{"hidden_size": 320, "head_dim": 64, "norm_eps": 1e-05, "positions": "learned", "qk_norm": false, "init_std_o": 0.00441, "schedule": "wsd", "decay_shape": "linear", "batch_tokens": [32768, 65536, 98304], "dataset": "wikipedia_en"}
MLP neurons of a small language model. Each row is named by its layer, matrix (up: input weights) and neuron, and shows model dimensions 176-271. Each number is 500 + 25 x the weight over its row's rms, rounded and kept within 0 to 999. Numbers have three digits each.
A block is one neuron, or neurons of one layer that tend to fire together. After each block is what it responds to, as a language model described it from the Wikipedia text at the highest values.

L7.up43:531479493493469491513477516545468500460518470481527511464505486525539531485506471554521483464498487479486478499517554486553480536535491523501529527489512435466509475520474494513510504517481465504496508481554495457523501496494504529505485522481505497485496477481541544515478475516457495543
L7.up45:553502496470486512505512475476464486474548495466475556499521525527514486498515491534526492495500442482520521476529486507523504490480500523505500494470458502534495515509464477441518514513483534508526508513491527491458484528532492452518527474488530475476481481541465524506519477494493486469
L7.up104:530503493512491482494517483488457490545491484494534514468503487483455519563547493501540547486472546474471500499479524530526482494447487506513454529542444481465489553475435502485513485459478481551499534505466553504469477539499471510501467511531500477499490491512457526441555518506460460445
L7.up123:534465490481473478525493497510485492462539482520507531518515447512494500532519526490506484546506521492486477457458486468543475504530528461518549489520481463481521494503512539507476476487498491457483477479526507542535474543499493535516491474485476491532484476493503515525521490460458479464
L7.up165:510464484453461515548470464510510492524509441498463506456521463544468464516516500484535523479504539492425494509469530496536495483497494503440537510475479510503506464510514489462486483504500525522524482507530468500502486498523485555520467508554526523493473489501501489508521492504489513518
L7.up167:471525494496521503490510473481503480506539478549505494478533479489543518501550541551517517479474535493484490464458516476516521503489513504480529548505538517474507437491451490501464498467508525484536516510502503470473489504506497507517451568510466461481458461468472521516545436513448506497
L7.up197:528488454405490487526497463499481511540501471490542492482488482531521515522542535512523506511497532467444495459437508466590487514502520498466514497482507470483514495485492510515509477468493498516502483517493513527505463531486478521510486530517516474528472477516499502477491477495475467497
L7.up207:494457473473440503518479470520457496523505475509479545476495478498510533524523483529509511486514510475451505491490491497510472484488516496502525482496508486506523487459524542505482508439525471493538527491511512499527472531455495500504499467509538515460457506512523519489497488487444482544
L7.up264:507487456505506478491486498532499471526531496478523506469496489539532503508526497524515550504528515486493512505508537478558494519479518511469549497510474497493521481515480517506526448472506490526480485504502573514491538513509481511476482530472471469486481490534492505507495469501445512524
L7.up411:516470465466512508533499488483497506540509528548486489471500478528515489466506529518503503519517539460485517490491534493567497501519497528472540500503502474485506452532491518524492438457485479496462519508497489477509523492529488531511438549486530480498506514505527523489528506493457505517
L7.up423:507496498474486521488510481495544535537528475499492516456518484490539486508518542541497511490535550460484492490456557503516465492487504491481507475493485497487486489528546520504452480438478486484473484532501541479530501491505528473523508554494495485522503487491513532487518468495453500506
L7.up455:526483517504483472493488481507546510528494497538523507483502498537505495498485508536540549502454491434491525492497508498565481462497484517479513540492499487485504486449535529476520519444493467461484511518492485531451500463540495519545505507518499487491496483469508524468526508498450510495
L7.up531:489503474526485501504453480562499492500480493524465547487520475525521497485549525521498521527527541497469481510499531520541484484494480527480508519504541490478476490469516483514521446447488482497498478502512491505508525537510517537510496497470460466489529509512531551505490496506442504519
L7.up840:514488430483484524495518505518489471516493510509502521489554483525486535490541459522550520504540509472456459501476533506548511466516480514481532503491510505477492473518467515536490511453501500513518501497486488501483486515505529499506463539482469498498469494497493515492539489492469531528
L7.up906:525512447468485493472460478514514514539522450509526513480482461512501459519499513514516543493485512467447477489483531471546486477503495510492534526511543474494489428490522494480485494426495474486508510506531511502522514521499482534493454535525469463496455512504518499508516497494481539482
L7.up1213:509492541511473521454506477476478478547484478477502534470553516515482524511510507494474457483495514461522498470542552518516492467493475505539489541478461502539486506507485502501501525501500477546473553528448471541474517561514495489511490553462521489499548488527505491501537483532477500516
Description: Paragraph-ending line breaks. Line breaks right after a paragraph's final sentence period in Wikipedia articles, just before a blank line and a new paragraph or == heading ==.

L5.up904:521499511505513515530490460468497492538533497472501504504509501528518479546481485481521508493441472487529489502509532535471500494498513487446515477524470521578508468506514507490512487537475476498507483523498479486534507514477509453509499495516475524512522467496487442534492494490501536532
Description: Heading closing markers. Closing == or === after Wikipedia section titles such as Career, Early life, and Background, plus table separator line ends and mid-word pieces like awa-it, ad-vert.

L3.up189:477535541468536534499502494513500474493466524463472486478495462529464478546484505516520520507534494495477503489475526535481523465526499500490541475450446539481527508495496507531525528511528453541498470523454466472477493520499444558493532509500494468507504498477479464524481516517476445532
L3.up484:509461517482476513572517509534483477505477467539479493549494472504467480495589517483508523478525508523539465488505492506519501499527466492526516491485498529502521500486489469499522527475536521484464483524515516436524504499522514508483481489495498451514488504482509466490530468498462480486
L3.up818:541492553496491491499498467534508502499541487518479496505531512506499499482473483503514468522497526497460514528509513510458488527444491483496517511489465507533533449551536489491501504479478523481462517476481505465489468544531496475489501520524468520539509481528517470486500475499450468524
L3.up1195:504504549480498482436496481520499459499459527513451496515514474501503494478473547485502518516511507466491483522490492528557546492524517527457543535490495488492515509458541463494489480511498485537479477523515507520507493494512515513492506537534468482508482462502480513490449539532488469465
Description: Paragraph-ending line breaks. Line breaks right after a sentence-final period that end a Wikipedia paragraph, before a new paragraph or == heading ==; also table cell | separators.

L7.up54:484517515517477490547546461466511502527549507517479521543522511482561477505456487484490524479504474533507499483475512507536513482470476477515543506521525532530496501491506500536474515460497506515512484496519501498440502511496479526488476501506499565527484491483460493496455521520548495510
L7.up87:506496492539486547518494518550487521491438533522466464516526491530540458490486445544510435513486495516483504525503498492480502494524532504483462506501526500511449495478503485516512459505490463494488480521509520511487477531498476525512501505474512520493479506500507516502501518491480509498
L7.up485:516509507561493517494497517508475542482513485534482459523524502478486568523488491490483457522518447488493507513490495498513487474467472492509478514466510533489507463494534510466509499492513506506507450477492483515490487483482487512538492485493490516493492506515513527495508422484502505509
L7.up513:461515458497515477524512479502486489516501492482500520499543502499490484492525558472486507540463470439487497528517504515492491529481481508545477529478523482503508476447468510516392461526497517500491484482484511521472527480500483451510477469515473518496501500511544481527506551524507539471
L7.up573:473496505513485456513530475509533485490496456520466492512486526479504494500507490513507504449465472543529503516514523510447517516510532471484491475483501534490512498525497504467490496525489513528513490448484468530453526469534509533467499479506497525485461465491486491470510484511518454480
L7.up684:491501500497505504508485465497476511463494500520517509457499529416503519538518465557516489479530512525459525508511481489507467514493509459471540468524552477488517521488485487556477503520534488478529454504523532476523569442524505492538516491483489504504477478521513536457470509503557488496
L7.up846:491488489513538475529537508525545429492507524528555526495512464536500484477461501511518514507545507471495482454488487497515464492471488486513559492507489489479464458485520514500469505452480459495484432517503486485489528531489530511495498533504464512486514466514502508487487488493462487500
L7.up856:522473492520459484498498533503478513503522510516491536515491520503530559520471503457518480508525495488472512473539493506470530454471482473489495494473494559457509485529496492558432532467494503505521464473519455485499537505513491479511490512527463519477490508447514500536449526467483478470
L7.up925:471569464482491511569530497539476481500484487495440547480520480474496519479520512507485497475510464441460471530513495500526464464526507533487476494501518486493473498559500485479489462494492527508481475525501512516482493453481500484520480484484524508537461518490476516516470525488501511483
L7.up1030:538488470515483465499523458458470528495504497507499547478509469484492487545479538450517504502477470489530540528542416537492477525505485476436541509462491556498500527526522535469528510476502509466512527559538464585510496468500470517474499481492491446482525508465488547521478510500525528493
L7.up1124:471460510491481501492471516518501509487505497488519521504536495520500449534468507523489492490487525491478505522508496474548495513448481460485489470495515533536472548486534527510535528510501506481503456491509477507458543495500522515501512511495494463482448515529506486501487536472496496430
L7.up1162:475538494477474485512519519483489505527472557487523508491514562484521485523487543507466533444484458497459529494514496498477505491517474497501495495487459483516474480538513519487498522493496481479501452487496553510499534514484532476541469500496481535501480536484504509522546542486518475545
L7.up1203:493519500528499472487495477493496520529479469543503555521499487452511481562528469531491487520496519492498498475486477494502487473477509459513521463486503520469525482464476442499492542507482432504469510526491448517460518485460479525466489502494501474539496496527510511507485450509555482526
L7.up1225:437515506468491536544491550509556457495532449488496512489499517505503539518484452471460507476466511460454516502494493497504485455493493493500514492529528502531529480528477490477514484513497431492476496505521548478545542462549448525528455479484463547512491526493481499491489529478496494484
L7.up1236:527482511513505496491509496464513518489531462472515501478527511495470478535537500544541494459489487479530499508531459479515490548515473502496469510516494546495496544542479489463481506506461497480515500522454473491522540498485494507470474495493471517478485488503475518502485488515496544498
L7.up1278:495543463507552471503527464498501521481499467515488470515480513500506496465497465506485456485496508473523471547461496556493515461438501520534470472502478559520561530460517511495502500526502520508503495492528480521448475452506505478555497501474449492438513500499488482541506483496518513554
Description: Conjunction "as" after commas. Mostly the word "as" opening a clause or phrase after a comma, as in "as well as", "as a result", "working as"; also some mid-word fragments (ab-dication, des-eg-regation).

L3.up230:530498503514502490443502503468512463480504472471474535478521540492490530492490462482488461500498506520516502496473469512494468453492490435521532526516484475490460459546496498524518480476496497534497459523514529468501510513476524536494535505531496506503498509486517478493464503536552456493
L3.up420:549504460470530474481475450464470511527546539554512516492536499538533510483507514540514558509523510477517505465467505517532544496516501513469536466524490470502499520496541484523532470484465445478500499489499520495512532494512466497545511466511471504503514502522474526461520490523492539481
L3.up757:483488540504513460485534486492460509510492499511513490530495509487516516489488499465498488501508534538477486546473472554471491482518509480460506490541459485505541508479504557495501481492511488525500543513483545509487507463493530538480493471495524488502502530532530496507485472501539478524
L3.up1155:483505478462529482515508515511463496526480505473511489534471539507466535469496476477485466487523476548544461516497523508500508501469512463466506503480472515520511508468505498484512493535504460492478537475504521465466549428474525530493493523496516473469514465477494519529531526525528507541
Description: Adverbs before main verbs. Adverbs and negators placed between a subject or auxiliary and the main verb, e.g. "initially", "not", "often", "gradually", "largely", mostly after was/is/were/did.

L7.up33:487489482543435469537522518493506560493525488519528500455455497505478493490469534490475533475464467492531515524531538496492515489533477514539512451482496496466501521482522536528509463490507496485478483493493488508521500512466507517533487500540536473464483528536491497456548550467498469437
L7.up214:473524486521434505481520469484507533480528489461483482503485515521471538490487525528470527444491483511550497518497506524506494501560516514485539462488445540465441543481490524521518472515502489524497471515534548518542522533477474499530481509465523459461508512544501511482480491518477497505
L7.up289:506515503468511526478482497498470488481462486502451483489510482456478488517501491480469497450479499474505509523517527528482465506498524446527511493506489476522493507509496517539508479494543532451537551480491473495510494476538497512475506544484495503494469476483460491511481539495482443507
L7.up356:540505463485458514516491536508481528491545522471537519469508527525436472492512539513504467492442540492495519456517503539507531485501530511525494461494454494485464471478524500505497488504523517471553468499562476501495492495483488482460515493553493504467496516499538498473550574515520458455
L7.up384:466506492518494488500519474487468511472532474502511509522496476505454480478510494491493467472505500517510510484486474515523548493509480489521539442499491510490460529511514502543487519499524486534494479519528535523591502512505475421489478453504470476484510494555507501535518523509516486504
L7.up409:504473486537467493492513503481517528501506485497499516500471491517440505456540479457469465472478518513460515499492479522489491502463510480540487477525492489467516492464493490499473481489514476516470544515518514550501541506505513478471534480459516471527510440491474544500469544461485468511
L7.up417:542462500505472496530516485497523552497483512531496505425490499498503518491478506492523493501532467480500423524476525521488521470533476528507499511444451480476490493504463523525480480461514476465520509469501444537516516548530523500508521525491493452502456499524488474485487547496465521490
L7.up534:460510490501484520498493500515496542467471467448478496527502476519524513491503500540539542443483469469512505479532483500497527479509481455458531479478514536498475514457465494547561497455531489483490494501483497470497538513486513522476514453513497494488489457510501512471491486500519538475
L7.up595:486510444567466509487490506450494500492486520515501503488489454500480538492502500484514552427512504515532517521497490535519499516542504495509515507495479525508504515515509503491537486541484517475489488529522504481556506485497484482535468501507508509408483534461505524525533522525505492505
L7.up778:494534496510505467480513507484462516498497527477491514512480498498480497463484476530493509467484519562504506476488482509492504482521488455504518501540490515508518447522506488481515464518483532542549491480530554519512512490502510503446447508505502471463489497473501538478518487499470443526
L7.up875:511554456542467490507504484510487509467479498490494568485454513516528490534504490568564546488488500506526522502521519542470489518504481459519504475510498473501517512517508513513520528510481487507579510485519510484493458469462534487557477523502468513498438471496531476464520487506509501501
L7.up1087:488506496498485473480520520510499476512513495445551499505526499510444470517492523492487488445515534517538511480463506463532579509537501503493537459512462467502475539472478521501536487495504469526511511515529544550559508509478483471492476494487477505487538485503468496534494543493497489508
L7.up1091:519550449530435499537535461476519490505543486506496519491478514461445489493505473514493507484506497493526492530518472483510506540525490492550477512544493495494506538534480514485507488510528520511519460516478520496544467504505497497543494532481476533428503516517497496525480542503512513485
L7.up1193:487492492516510507496509480506535493530497491510476465531476496521519515511526507501474512533533463491504550529485508503505519471517524538537512482492503474474533515465524524480519509519517511533455450527464538508507512530460447482486531435504480462508506513542512461441464498495481461485
L7.up1199:532531503497462490510496450493484535454508507520475534472486460521478529493522495505497499475504487497534502507511514572523480513518515531519530427481462476506492505487519521472526474525490524544501497506440566532508465508506478492528529498468507475473527520519512518509515535496467531515
L7.up1257:545528503491455490529537473492423512495526477473554525487488471489448471489494492500522529489456519501495557549474538518528506491515512510497485478488482505527493518511497458505498484482474473505497482524524511494464526517521493530511527497480496496456503463530515519450529499503476465506
Description: Surname pieces in names. Word-piece tokens inside a person's surname or given-name continuation in prose, such as Kemp-es, Tur-se, Korean hyphens, and middle-initial periods.

L3.up211:467519510553474517523521471491473428465481516494508473499502524520497466508491476494516470528488470511501530505458467501462498505512447474496522486487506539523495549537521487463569512521485448479474508495473509467423449507487479505507529498549497487481546507511452519504505533465494503515
L3.up685:457520519544537507495525491487503460492529504500521481501540458537520464525508485443488489502513488501489454489509464522492472470441457448533493491472469575480529509500492501510530498455467502508511509527505478522491454499512483573508498500488485503499468473477504485570490529513495529487
L3.up1024:467513567522516502501515497461470459519471461470514515512502488546448503551522477540496447485509472527518508519478525492456495514526523478495544517482496455568493496495500540505497521477506521521512533507501481489446494524480522480516490502491501514541494508501493478481447510485503445460
L3.up1150:476554469521509488483556507508513495485477527504495477528476484475514544432504477495561507501449488554488517509532505484484507506494440515450517463489515533488506485533477507500514498503555518503467468482499499480449486493513453499472488510538489495491538493483523461561514525501511477544
Description: Section heading ends. Fires at the end of wiki section headings, on the closing == or === or the last heading word such as table, and on table separator rows.

L3.up36:488489478489491510470494468521488564509499470509518501525534519526489578476492471482472495452518467523538508522491476484496511428489483491513519477474521503500511496520491534505488494536485556525529495497498516514484543532568509515466491549503517453500482475469518498457549486504463468460
L3.up977:523484441527510518491516468471463548484514508498496519523492494518512522482520506476486511481549481496520513472512482521487514480501485528519492463484497484464468486469478497530519523534491526522467467491512497566500576481519443519495495555507547488485493483505489498480522534485524454474
L3.up1218:447470480443498524515491519493522490487519459497506554512477506442477521486493479511474443450501539504473515492513492517526540523481513549509464458492545528515491519511517538533506498519528553478478545532508475511530495533532493470489479488498515512501461499497539462470512511499498443495
L3.up1254:495509523525484530491508525474463521495491493467522450511498475529458504404491530464487505453501462519524498493501486545506545462501559485494523494507504510481495479455506513519505480534514477493478515455488516522488516481557482532468490527523508518451505489497524516472522529481508473468
Description: Person surnames. Surnames or their word pieces right after a given name or initial in full personal names, such as Wright, Palmer, Carlson, Bush.

L5.up885:536462522457456491505492473534522506492505489496469519494509496529490519478489554512490553502512554502495500475490501533497462512479453457503537482471499520500542474535508487492532516522514467514504527471516485465495504519528508507526461552513462537526513438486520492544523534477478502552
Description: Paragraph-break newlines. Line breaks between Wikipedia paragraphs after a sentence-final period, leading into section headings (== History ==) or sentences (The, In, He).

L3.up159:462502491467525528481509526532496498492476497487528507487494508534455525526528494520516518524496512517517522464499482536472500480522496513522538503475504539515515533472483531513496528460478517498478510496507516500467545495448507447486462529504494497507510491510500534525488477469503488488
L3.up216:503530545510450509489512496527491506503480504495489500503506440508477507504517522527541485536469534530473519498525486521501496517487500533519488507514485491479557472471509569532472480460508546454486499520508513484466492481515497455484503515532494498521490477521537535481530490505506480465
L3.up397:518508506495465481488545479503503495505516486481468522509505512502487490497474476522477511507508484515517503544470507489523513501465471530511492486476481450510525498477511514497485478455482507502472493503535473482502479463496488479530510535515539495494503513492491487492510505568455524527
L3.up493:499490538481501521493503505503484470529489464478485524523500508517558541522555499503462487506489496528506463496487480492435471516511501498520489509443463510530538451482480595503482528517475522491459501489507505483485514500484498510483503469510528506514516495511518482542480524512492468504
Description: Verb-introducing to and modals. Infinitive "to" and modal auxiliaries right before a bare verb, especially after tried, planned, failed, managed, e.g. "trying to take", "we could make".

L5.up303:462544513518528555466509499489483531475487483495491480489503456521496459517524500496488488439503524516540477475490482523497536477552491498486511491479496518497527486502504519567506461515523490480461500497498494533517532493491483524405498472487507474483527466468501507498521533496557478522
Description: Surname after first name. The first token of a surname right after a given name, e.g. Ingham, Kempes, Bouchard, in prose and in table cells listing people.

L7.up50:457455459496489525526536492491470476531529490529528536467488462495526499505548502523527523491483496467451438490466552515524483482509513499502533510530485474489494479549520496531454469461488495476509510478508548469525535485479506488514486540513543487536489504519523517479516463490465500539
L7.up105:510491521550462510500518520534518505552506501497511542454480486514485451503502453523515517478497538493526476480524506544504518505488459472525513483494492518521500487517481509461534484499507475531488547503478447518492480514471473526471522527486466505529519519518481542521507509498436469459
L7.up141:526486502525503428512515486495473490470534459517498505510543507493492482508480525439498503478495523500510547520506493440485523525481527480508488495519527504515485518548486510497493500479451514481530472479484485500573475493510501507502471490508482547492476496508521476530506522505498496483
L7.up175:550537525567517484481494515492504528467460533502468525502554552476476490465492515516499506515490466526519539475529487537474442518500503490480487531485514476482475502480443472519548483491502513493555463484491513485520507534485496483504523515476539495509514439502500499498553497498463522485
L7.up176:532480506464437514515516513498488500527508537496478496499495529524512488527503518538484487529468474496501475491492506472477517558499498488534513518500487474528507497484518517494523459468530506512517526541532487536518472488459461466522536503551485487518491534505527460540465543493471469449
L7.up215:524492517525514563506516462521504487506496484511483564503509514488482450496520510510485485516485488500469524515519521487492484516491543497460464503517484505459493498516471483474497508538517544521537521498514485523500503520479529515518486514471499494496510513452448496492505494486506497485
L7.up260:511539524530529529461487494502486525493534492553510507500493470503512519488507493504488480507460499488476473496500520508482558429522485484482518489516503495482566502511509483514551508543522532485487511526521495536480524511446494486532524485540492524496502487506484482517526532505476551526
L7.up318:542548513515502504515531443525494480505509469482475520464539479540484524544553490490509522485501478507486488466512504491503463519535468472509519536518480497495496447473521488497497531482481522503528502512510522499552455504515490546510516521517471452522512489500476496449484539496491477495
L7.up504:485497521519522523468502489530515478474495487517544515500487499475477493487499467466459509472503493531471527496532482451562486491548476523476537529531489482479515509507456522457488491470488514503462471526487546492492531507473505487488529490488466447514511520480538492519526507491465496499
L7.up751:498511480495479491482509524555479481502520533548498501500496504494529532488487481508506525441482468503471518507544521489486520517509511542477477514454502476554507501484503548494440519442472456493507452499526558458494539519506507472516506485490462474483512478466497477517515518511515435474
L7.up843:523507522582509537474490485513456539482508500528473471477497556522494468511484491513480506486480461463459477509540506484514523538538505517519493483475511514526468506524471481469546508482471505574510524483519451506480534512507520503498489520496505476496514485480503486546510545503485519516
L7.up950:522452492501556514496516531472498493494544506486502498490513527483462561524512464518505567454478481545478509492487504482520519469510534480493514501543497521499450461478473502507488498489514504500508482466508561486528490470501459518512482547491505535530515470494507520469515539498479490520
L7.up1066:512492467470518487496496532496500467482503519533500560490497538486513487528511500486500539473484471547439463530506493465465538541508467495515521487459539532532536488496537501486482469516474504474488511495484498523492550483470481504478504525512491503502496553503495494503486516489483514493
L7.up1176:515472513485460470497511524506498518491473465512503517507559489496546463518489502515527499493518471490502532535521475551513479585480529517488469476487481498526534492507514499484486507506544502489511496494484529477515519503447488505499517547492499520518535463518483476462450495539486517501
L7.up1195:523489503507492553499488518476471485482485480488558471487537533532517511510537524506496491504508459516453509499483488448507473502466460517503512521444586496510497514554484487526523486493497506499486502511485523509507459537470481474498507514514516521495494551474522459496500508548451501504
L7.up1265:500489457455452486505513495527480510513538521511512474486524490544518503498539496541533497510480505472468479494509516491533470502509535505509527481478501478448499466505492550520487509447488493513467502478479536487478494496508478549509471547492529471503489500528510568494519494525442499507
Description: Section heading closers. Closing == or === markers ending Wikipedia section headings such as Reception, Demographics, History, Accolades; more weakly, word-final suffixes like -ed, -s, -ing.

L3.up352:479535534492519491544510494499513522502478494520475509477491495483477494480501477510502497521472529502516483501471510531513471478496496513431569471489481475489533461480476502495492503534474510541515492513483491473512502469474537456523539516506447479490492510475527494489518474542523531518
L3.up371:491530484472510497494535504512484530482479489509519447492508505511534506446468535490525508480489503471485473497505479497465470446497482523491496521517480508504535474536509521469526504469462541513510489524528482452488510496512512489513502507489501528487468517544507479502488502476520491493
L3.up699:499504526490528525474498485483490503475508506519516564486522502476497576478428480487514496518510473521534440461529481519496468498497489490484559502477521487518500497523506550519493513524501461464494493461503510541456522477476542508511495436506474517492439481495506535512536462476496493496
L3.up746:526523475479497449493473499483493500494459495499453454502517521518509505509520503481534470470515483457481475494507494526528512482499507502489509469520540470483524516545491518525470500492432492508487489472506504428473499468520527490467515464515496507507486461507522475485537511461518512521
Description: Clause-introducing "as". The word "as" used as a conjunction or role preposition (rejected as, plays as a winger, as well); less often how, what, when, in, like opening a clause or title.

L7.up88:499545496496499492490437497513452507477457536502489490494463500531495461492490503529534495472523531503470487498517488525502496496511542527498504510461533533510543508531514485469491510501489504487516534521457517535507514477502469522458471511523533519520487514492514469523474533467515496547
L7.up140:522487525449471504498506532498499436535512493509469505483500487523483522510470461524514468526532490473462475519498515495503518524545511511501525495478489478498476496494502567518502527467492546465526503510515493460473500483453491498506517521495522491556530503522489501503479469491453522506
L7.up143:515476492501496502513494539518491513457477530476500495553514490498514509487454516511522466496494478484508552481509506521472512547536469552463516518475504429484507506472493508493478516477493488504484483496506524471509495535472517501509526505480486521472495508494548505486487460537467483487
L7.up220:488502518495493507517487479505490460552508548468455511530467517542508478500503464491501501474486497482506547489489480505525464476526478528469503501476515473489517518500511508478514533489534501463513482487497481514520478528495454525534482483560507480466497497510490528485518519482452537517
L7.up275:477454533522491472474471507453517476500459475514458470451519535537465522490513496511467479483517467475523516508529533473530474506491506568506505470520469526479488491518465429487529506460504531522484535524495497513547517485540511502469490502501507513476503464478469513501527427509481529532
L7.up295:509491471460485517509502537514482484517534517514494505516458522544488495515488475499514530510478492532466503515423506526458496513510491536514496509495492496442522465517488499532529494531480518501481536478506452469495486470467506484529503473491518495508514544483515498522494514501508464507
L7.up361:485547525486570471503510499470493522469523475521531535494482487490484533493487509504510499464467498529515503497497509474485464447453477492525471557562562492506445474474535497515520459532538522492508435474487508571507555507496510523514496546484479498486496474522475498520488495483494544501
L7.up379:500541526488491481490496517514503476521502533513456501510506543540506525466513517512502499489484505559483526485500499487498535515504519503477458518476475493513521461525508522497514472459508558517499507506488522467485517477501465498508549526552485489486496481530532509537475504509500473498
L7.up495:507489488465484510523499531478518482467468526479501502499490460531514553478489442509501500556487505552501490534532509508504493497511500497475532488479464494506528484506527502509480483503533559473493507500472470506478525553468496503514513528532489491480494475531494528530484505508503545528
L7.up572:461502568496482500508512513491491462502507475518483520500480493533526535518503485497536511484499550544515493511482463531458458505533513472523508518482518502482477474511539545507487493489517493446525478505488532519498550515500469521489515524495468487496493556496478518500514499502513486478
L7.up598:508511497490488489519500516523507528532499515522488501474499505493546481539494504481486491507499497484471520503525493489438531494523467521518507531483453480493475540498523471563502494478504504510537505517503514520513497514473503448513524515463519560484435476481508442510523435492515522499
L7.up669:509504525490480544493495519489484497490510501510505528555504497486501511482489473426501519505468513532523474492508497504486483511532466530488526474517486506472487556498465525526521516511561507534501494494490493469478460465455508504466507520496513512482505483539509497521444513497471497462
L7.up712:442490520497507516540526544512522441469450513505485528504474468533513503498521464506515487457519476567486485545505513506463516516501488484490500502529451492505459473480548505498468469531507484498505477506513500549456519529505521522489475471529492522498501479525478510482499504564485499540
L7.up982:465525484496502503523478543514491492514488523528484468507533438492516470476505474522488464483501526458500533511502487458511495525538531523493501499524477503532534521459476506538537484490529497477499477520505481539454544492520466488493478527488512530539479506517510507505532487472495513535
L7.up1007:503455464484511491503469510470511490471526490535464474488498515477503508491475481504528478505516514513521500513508486512491498482483456520474520551502466515479537460488507499516467503509515533536522506489507490490554510505528504523499469532464485442497494503510482484565473452544563524508
L7.up1090:476537472468500520437526532496486558499500519504490482509488477472495446544480488525514482494454480506457516508522478522479497493536503498510539494542472508531515487505514456519494482500498532504518530499525519495461475515490495512498516495520475471496492461507491507514540515507515522479
Description: Infinitive "to" and fragments. Mostly infinitival "to" after verbs like starts, decided, seems or trying; also the "|" after "W" in league tables and mid-word pieces like "er".

L7.up181:470459484479515511557467494474498497522563495513498489462483476508531508504516497497534454488473495506512478497491550493516528527503464550503530511544462521531501489493529524521536517491489491519469482503494501501477528514471472489491515529512516504494525480479512494501489482509528476486
L7.up206:466511528526508548505520508512495531539471506500488481459482508497486515489508534506486512499491540513507535527473520508542482486487434467500495475475524513479489503522505512565471487506495506451492466545515514477474491475520515514488529474490501494483526478516471523455498532535498529513
L7.up267:493556491464513535512506455517481493471512481489537486484508537479525502502466487503564522513516543484556475470511499482477543520484476525490541462495482540469498495475489500503510508503519499530531545505493507445466501463465528463530515524492500526498447499498500467445534528483498522494
L7.up386:452527490486498509505461486498470473480528485477526500520491521508547507521457422494529489466497487512483473542520470486491506506529517480535458492497486504538485504518531519507490489528489482505469478518531542511469533495509477508492506528498510521505525538517500462513537481536509544532
L7.up402:491513505448480520514572500507501531508530491500510495477550540464462510456494484492488489430548545522486483497517443497510470460516509489493524508547495543514485510492484505484483513543488486469504461478491486463521538495535489482481501502502506521537539511472507519528481522491500493489
L7.up490:493465492492482478475484509505498506529488499469415483498530494508569515533444466481481482474529505489533475517468500471482484519548522476563497484492462523512490491555527548500496492463492511499486465504493482514507498524482481508495507507498519544480483512498481501553461483510493552499
L7.up536:511503481504533464493482467482458457444479494507491497489476495490534489499484456524508438458537513523538451571469511483491493491480541491518512495501436497512499496510537525482541486506516512475479494511510529494469487478490489513492514492519498489485483510469509496513513555535524500537
L7.up646:513572468499476483500517500474508502493516509493508507474479494477564480492474477505504525498474484482518519484481502545501479498500502501485485522479504524490496501495495513514493456508515493478491515506508548478513501496499499496519484511499521533478447540485465472501516513516476504537
L7.up676:494538470469497510510527534521554451471528489501460466550520505479539462485487483450530467473504503542510481527516477503470450457512485491499494529526505501517473507490478556488481524504527536464450460505531519496505480523511532466537473475540526529521480485497527489486513496486539505520
L7.up776:468449519498493485547526516492494478539492517526503525491518521484560492514486464497520490471503503518498499511506440490477464485481498511530484488517523531525500502513495500513507503475518485503509501537465443489500499546500503497520463491499498515494539510477493512477476485510517497520
L7.up832:481501505519487489503480505521461520495519513490471510495507525516491504489537522495541559504582493501506465525503507489537510486438488476529500485475500488493477461481527503461479452477459510505478535507492527487497518522516493503504474484463481468496512535552495481517557488519557520503
L7.up892:468528465493513534512507501478492488510513447536505491497506516479492493493476476480492484488535527543471460517466493520508507493506518465503510511501510522485480520456551524505497481478482509511505494494526498479501566461493507503522525440523502491480450492524488486498498489503526506500
L7.up921:512519528506535502482503542496513503506530490503521514495516535528490511485524529519513456486533480502472489467478498478502497492507487480501547492554501491451529483452513493522432529524532518458493510496474475482505477475553523502487521479440482495521488524478516536544517450480485493507
L7.up964:506517534504449473477523484500499456495539489478509495476490549485501549453527493464483493501497472473505465512469453530487484481481502519489530478505484546505519492498498529503538494466492464514508552534533530498486463494505476516540502482496471519473496502504523486511539511508503495501
L7.up979:499496496485528531478478553512513502471526546524466462505476512503423500516512533504516498519484533505488492521534474545495521482553488492467480525544528469522533499530495534533507506480483489448502466516504508522512482492486491510515473466494501464493486442492515497522512535460551510450
L7.up1196:454460499548518506521534469528541513455469451511520535536520489480496489490500491473496505526521474477500535513538479544484499490520499466514497510538519518506524522501479529515505496501511499451482464471486519451499469520486498454471462489494536510513454507517509483549517477532513505465
Description: Word-initial prefix pieces. Prefix pieces split off the start of a longer word, often before a hyphen, such as re in re-recorded, pre in pre-ordered, ex in exempt, out in outnumbered.

L5.up723:441558465489515515487520461501460498511526477528472498479501515478489492478510475469526475489478576500484465492461531477480532487507483490478509473519549519465503555486485496540507470505486504494475530528471498501470488468484500483511483460518490492465512494505477484524532467475517528517
Description: Opening fragments of split verbs. First word-piece of a multi-token word, mostly a verb after to, a subject or an auxiliary, e.g. im(mobilize), auto(mate), en(visaged); sometimes whole words (drag, sets, out).

L5.up628:476525500486485496478515483514475438476482498494494532534549535500532503489501501472509500518513495516495441522526492518506502507462551521497474524523503440477526524486508527476502505465499536510492526505548468499527512485505484487484506476531471497460465545510484485528505471474526474488
Description: Slot before a verb. Tokens filling the slot right before an upcoming bare verb: infinitive "to" after caused, failed, forcing, or decision not; also "not" and adverbs like clearly, officially.

L5.up1188:450538494470512484480535468493494499482527499501488441510461484494508528510508502475522492474543524504474488498548514467510512492486572454533515547509463508524484523504497482523483522433495542490495496455481487507480480498511498471466535492534475467492435490483467510519519530492577468468
Description: Word-starting pieces and fixed phrases. Second syllable-pieces inside long or rare words, such as en-th-roned, de-p-ravity and re-tro-grade, plus as or a opening fixed phrases such as as well as.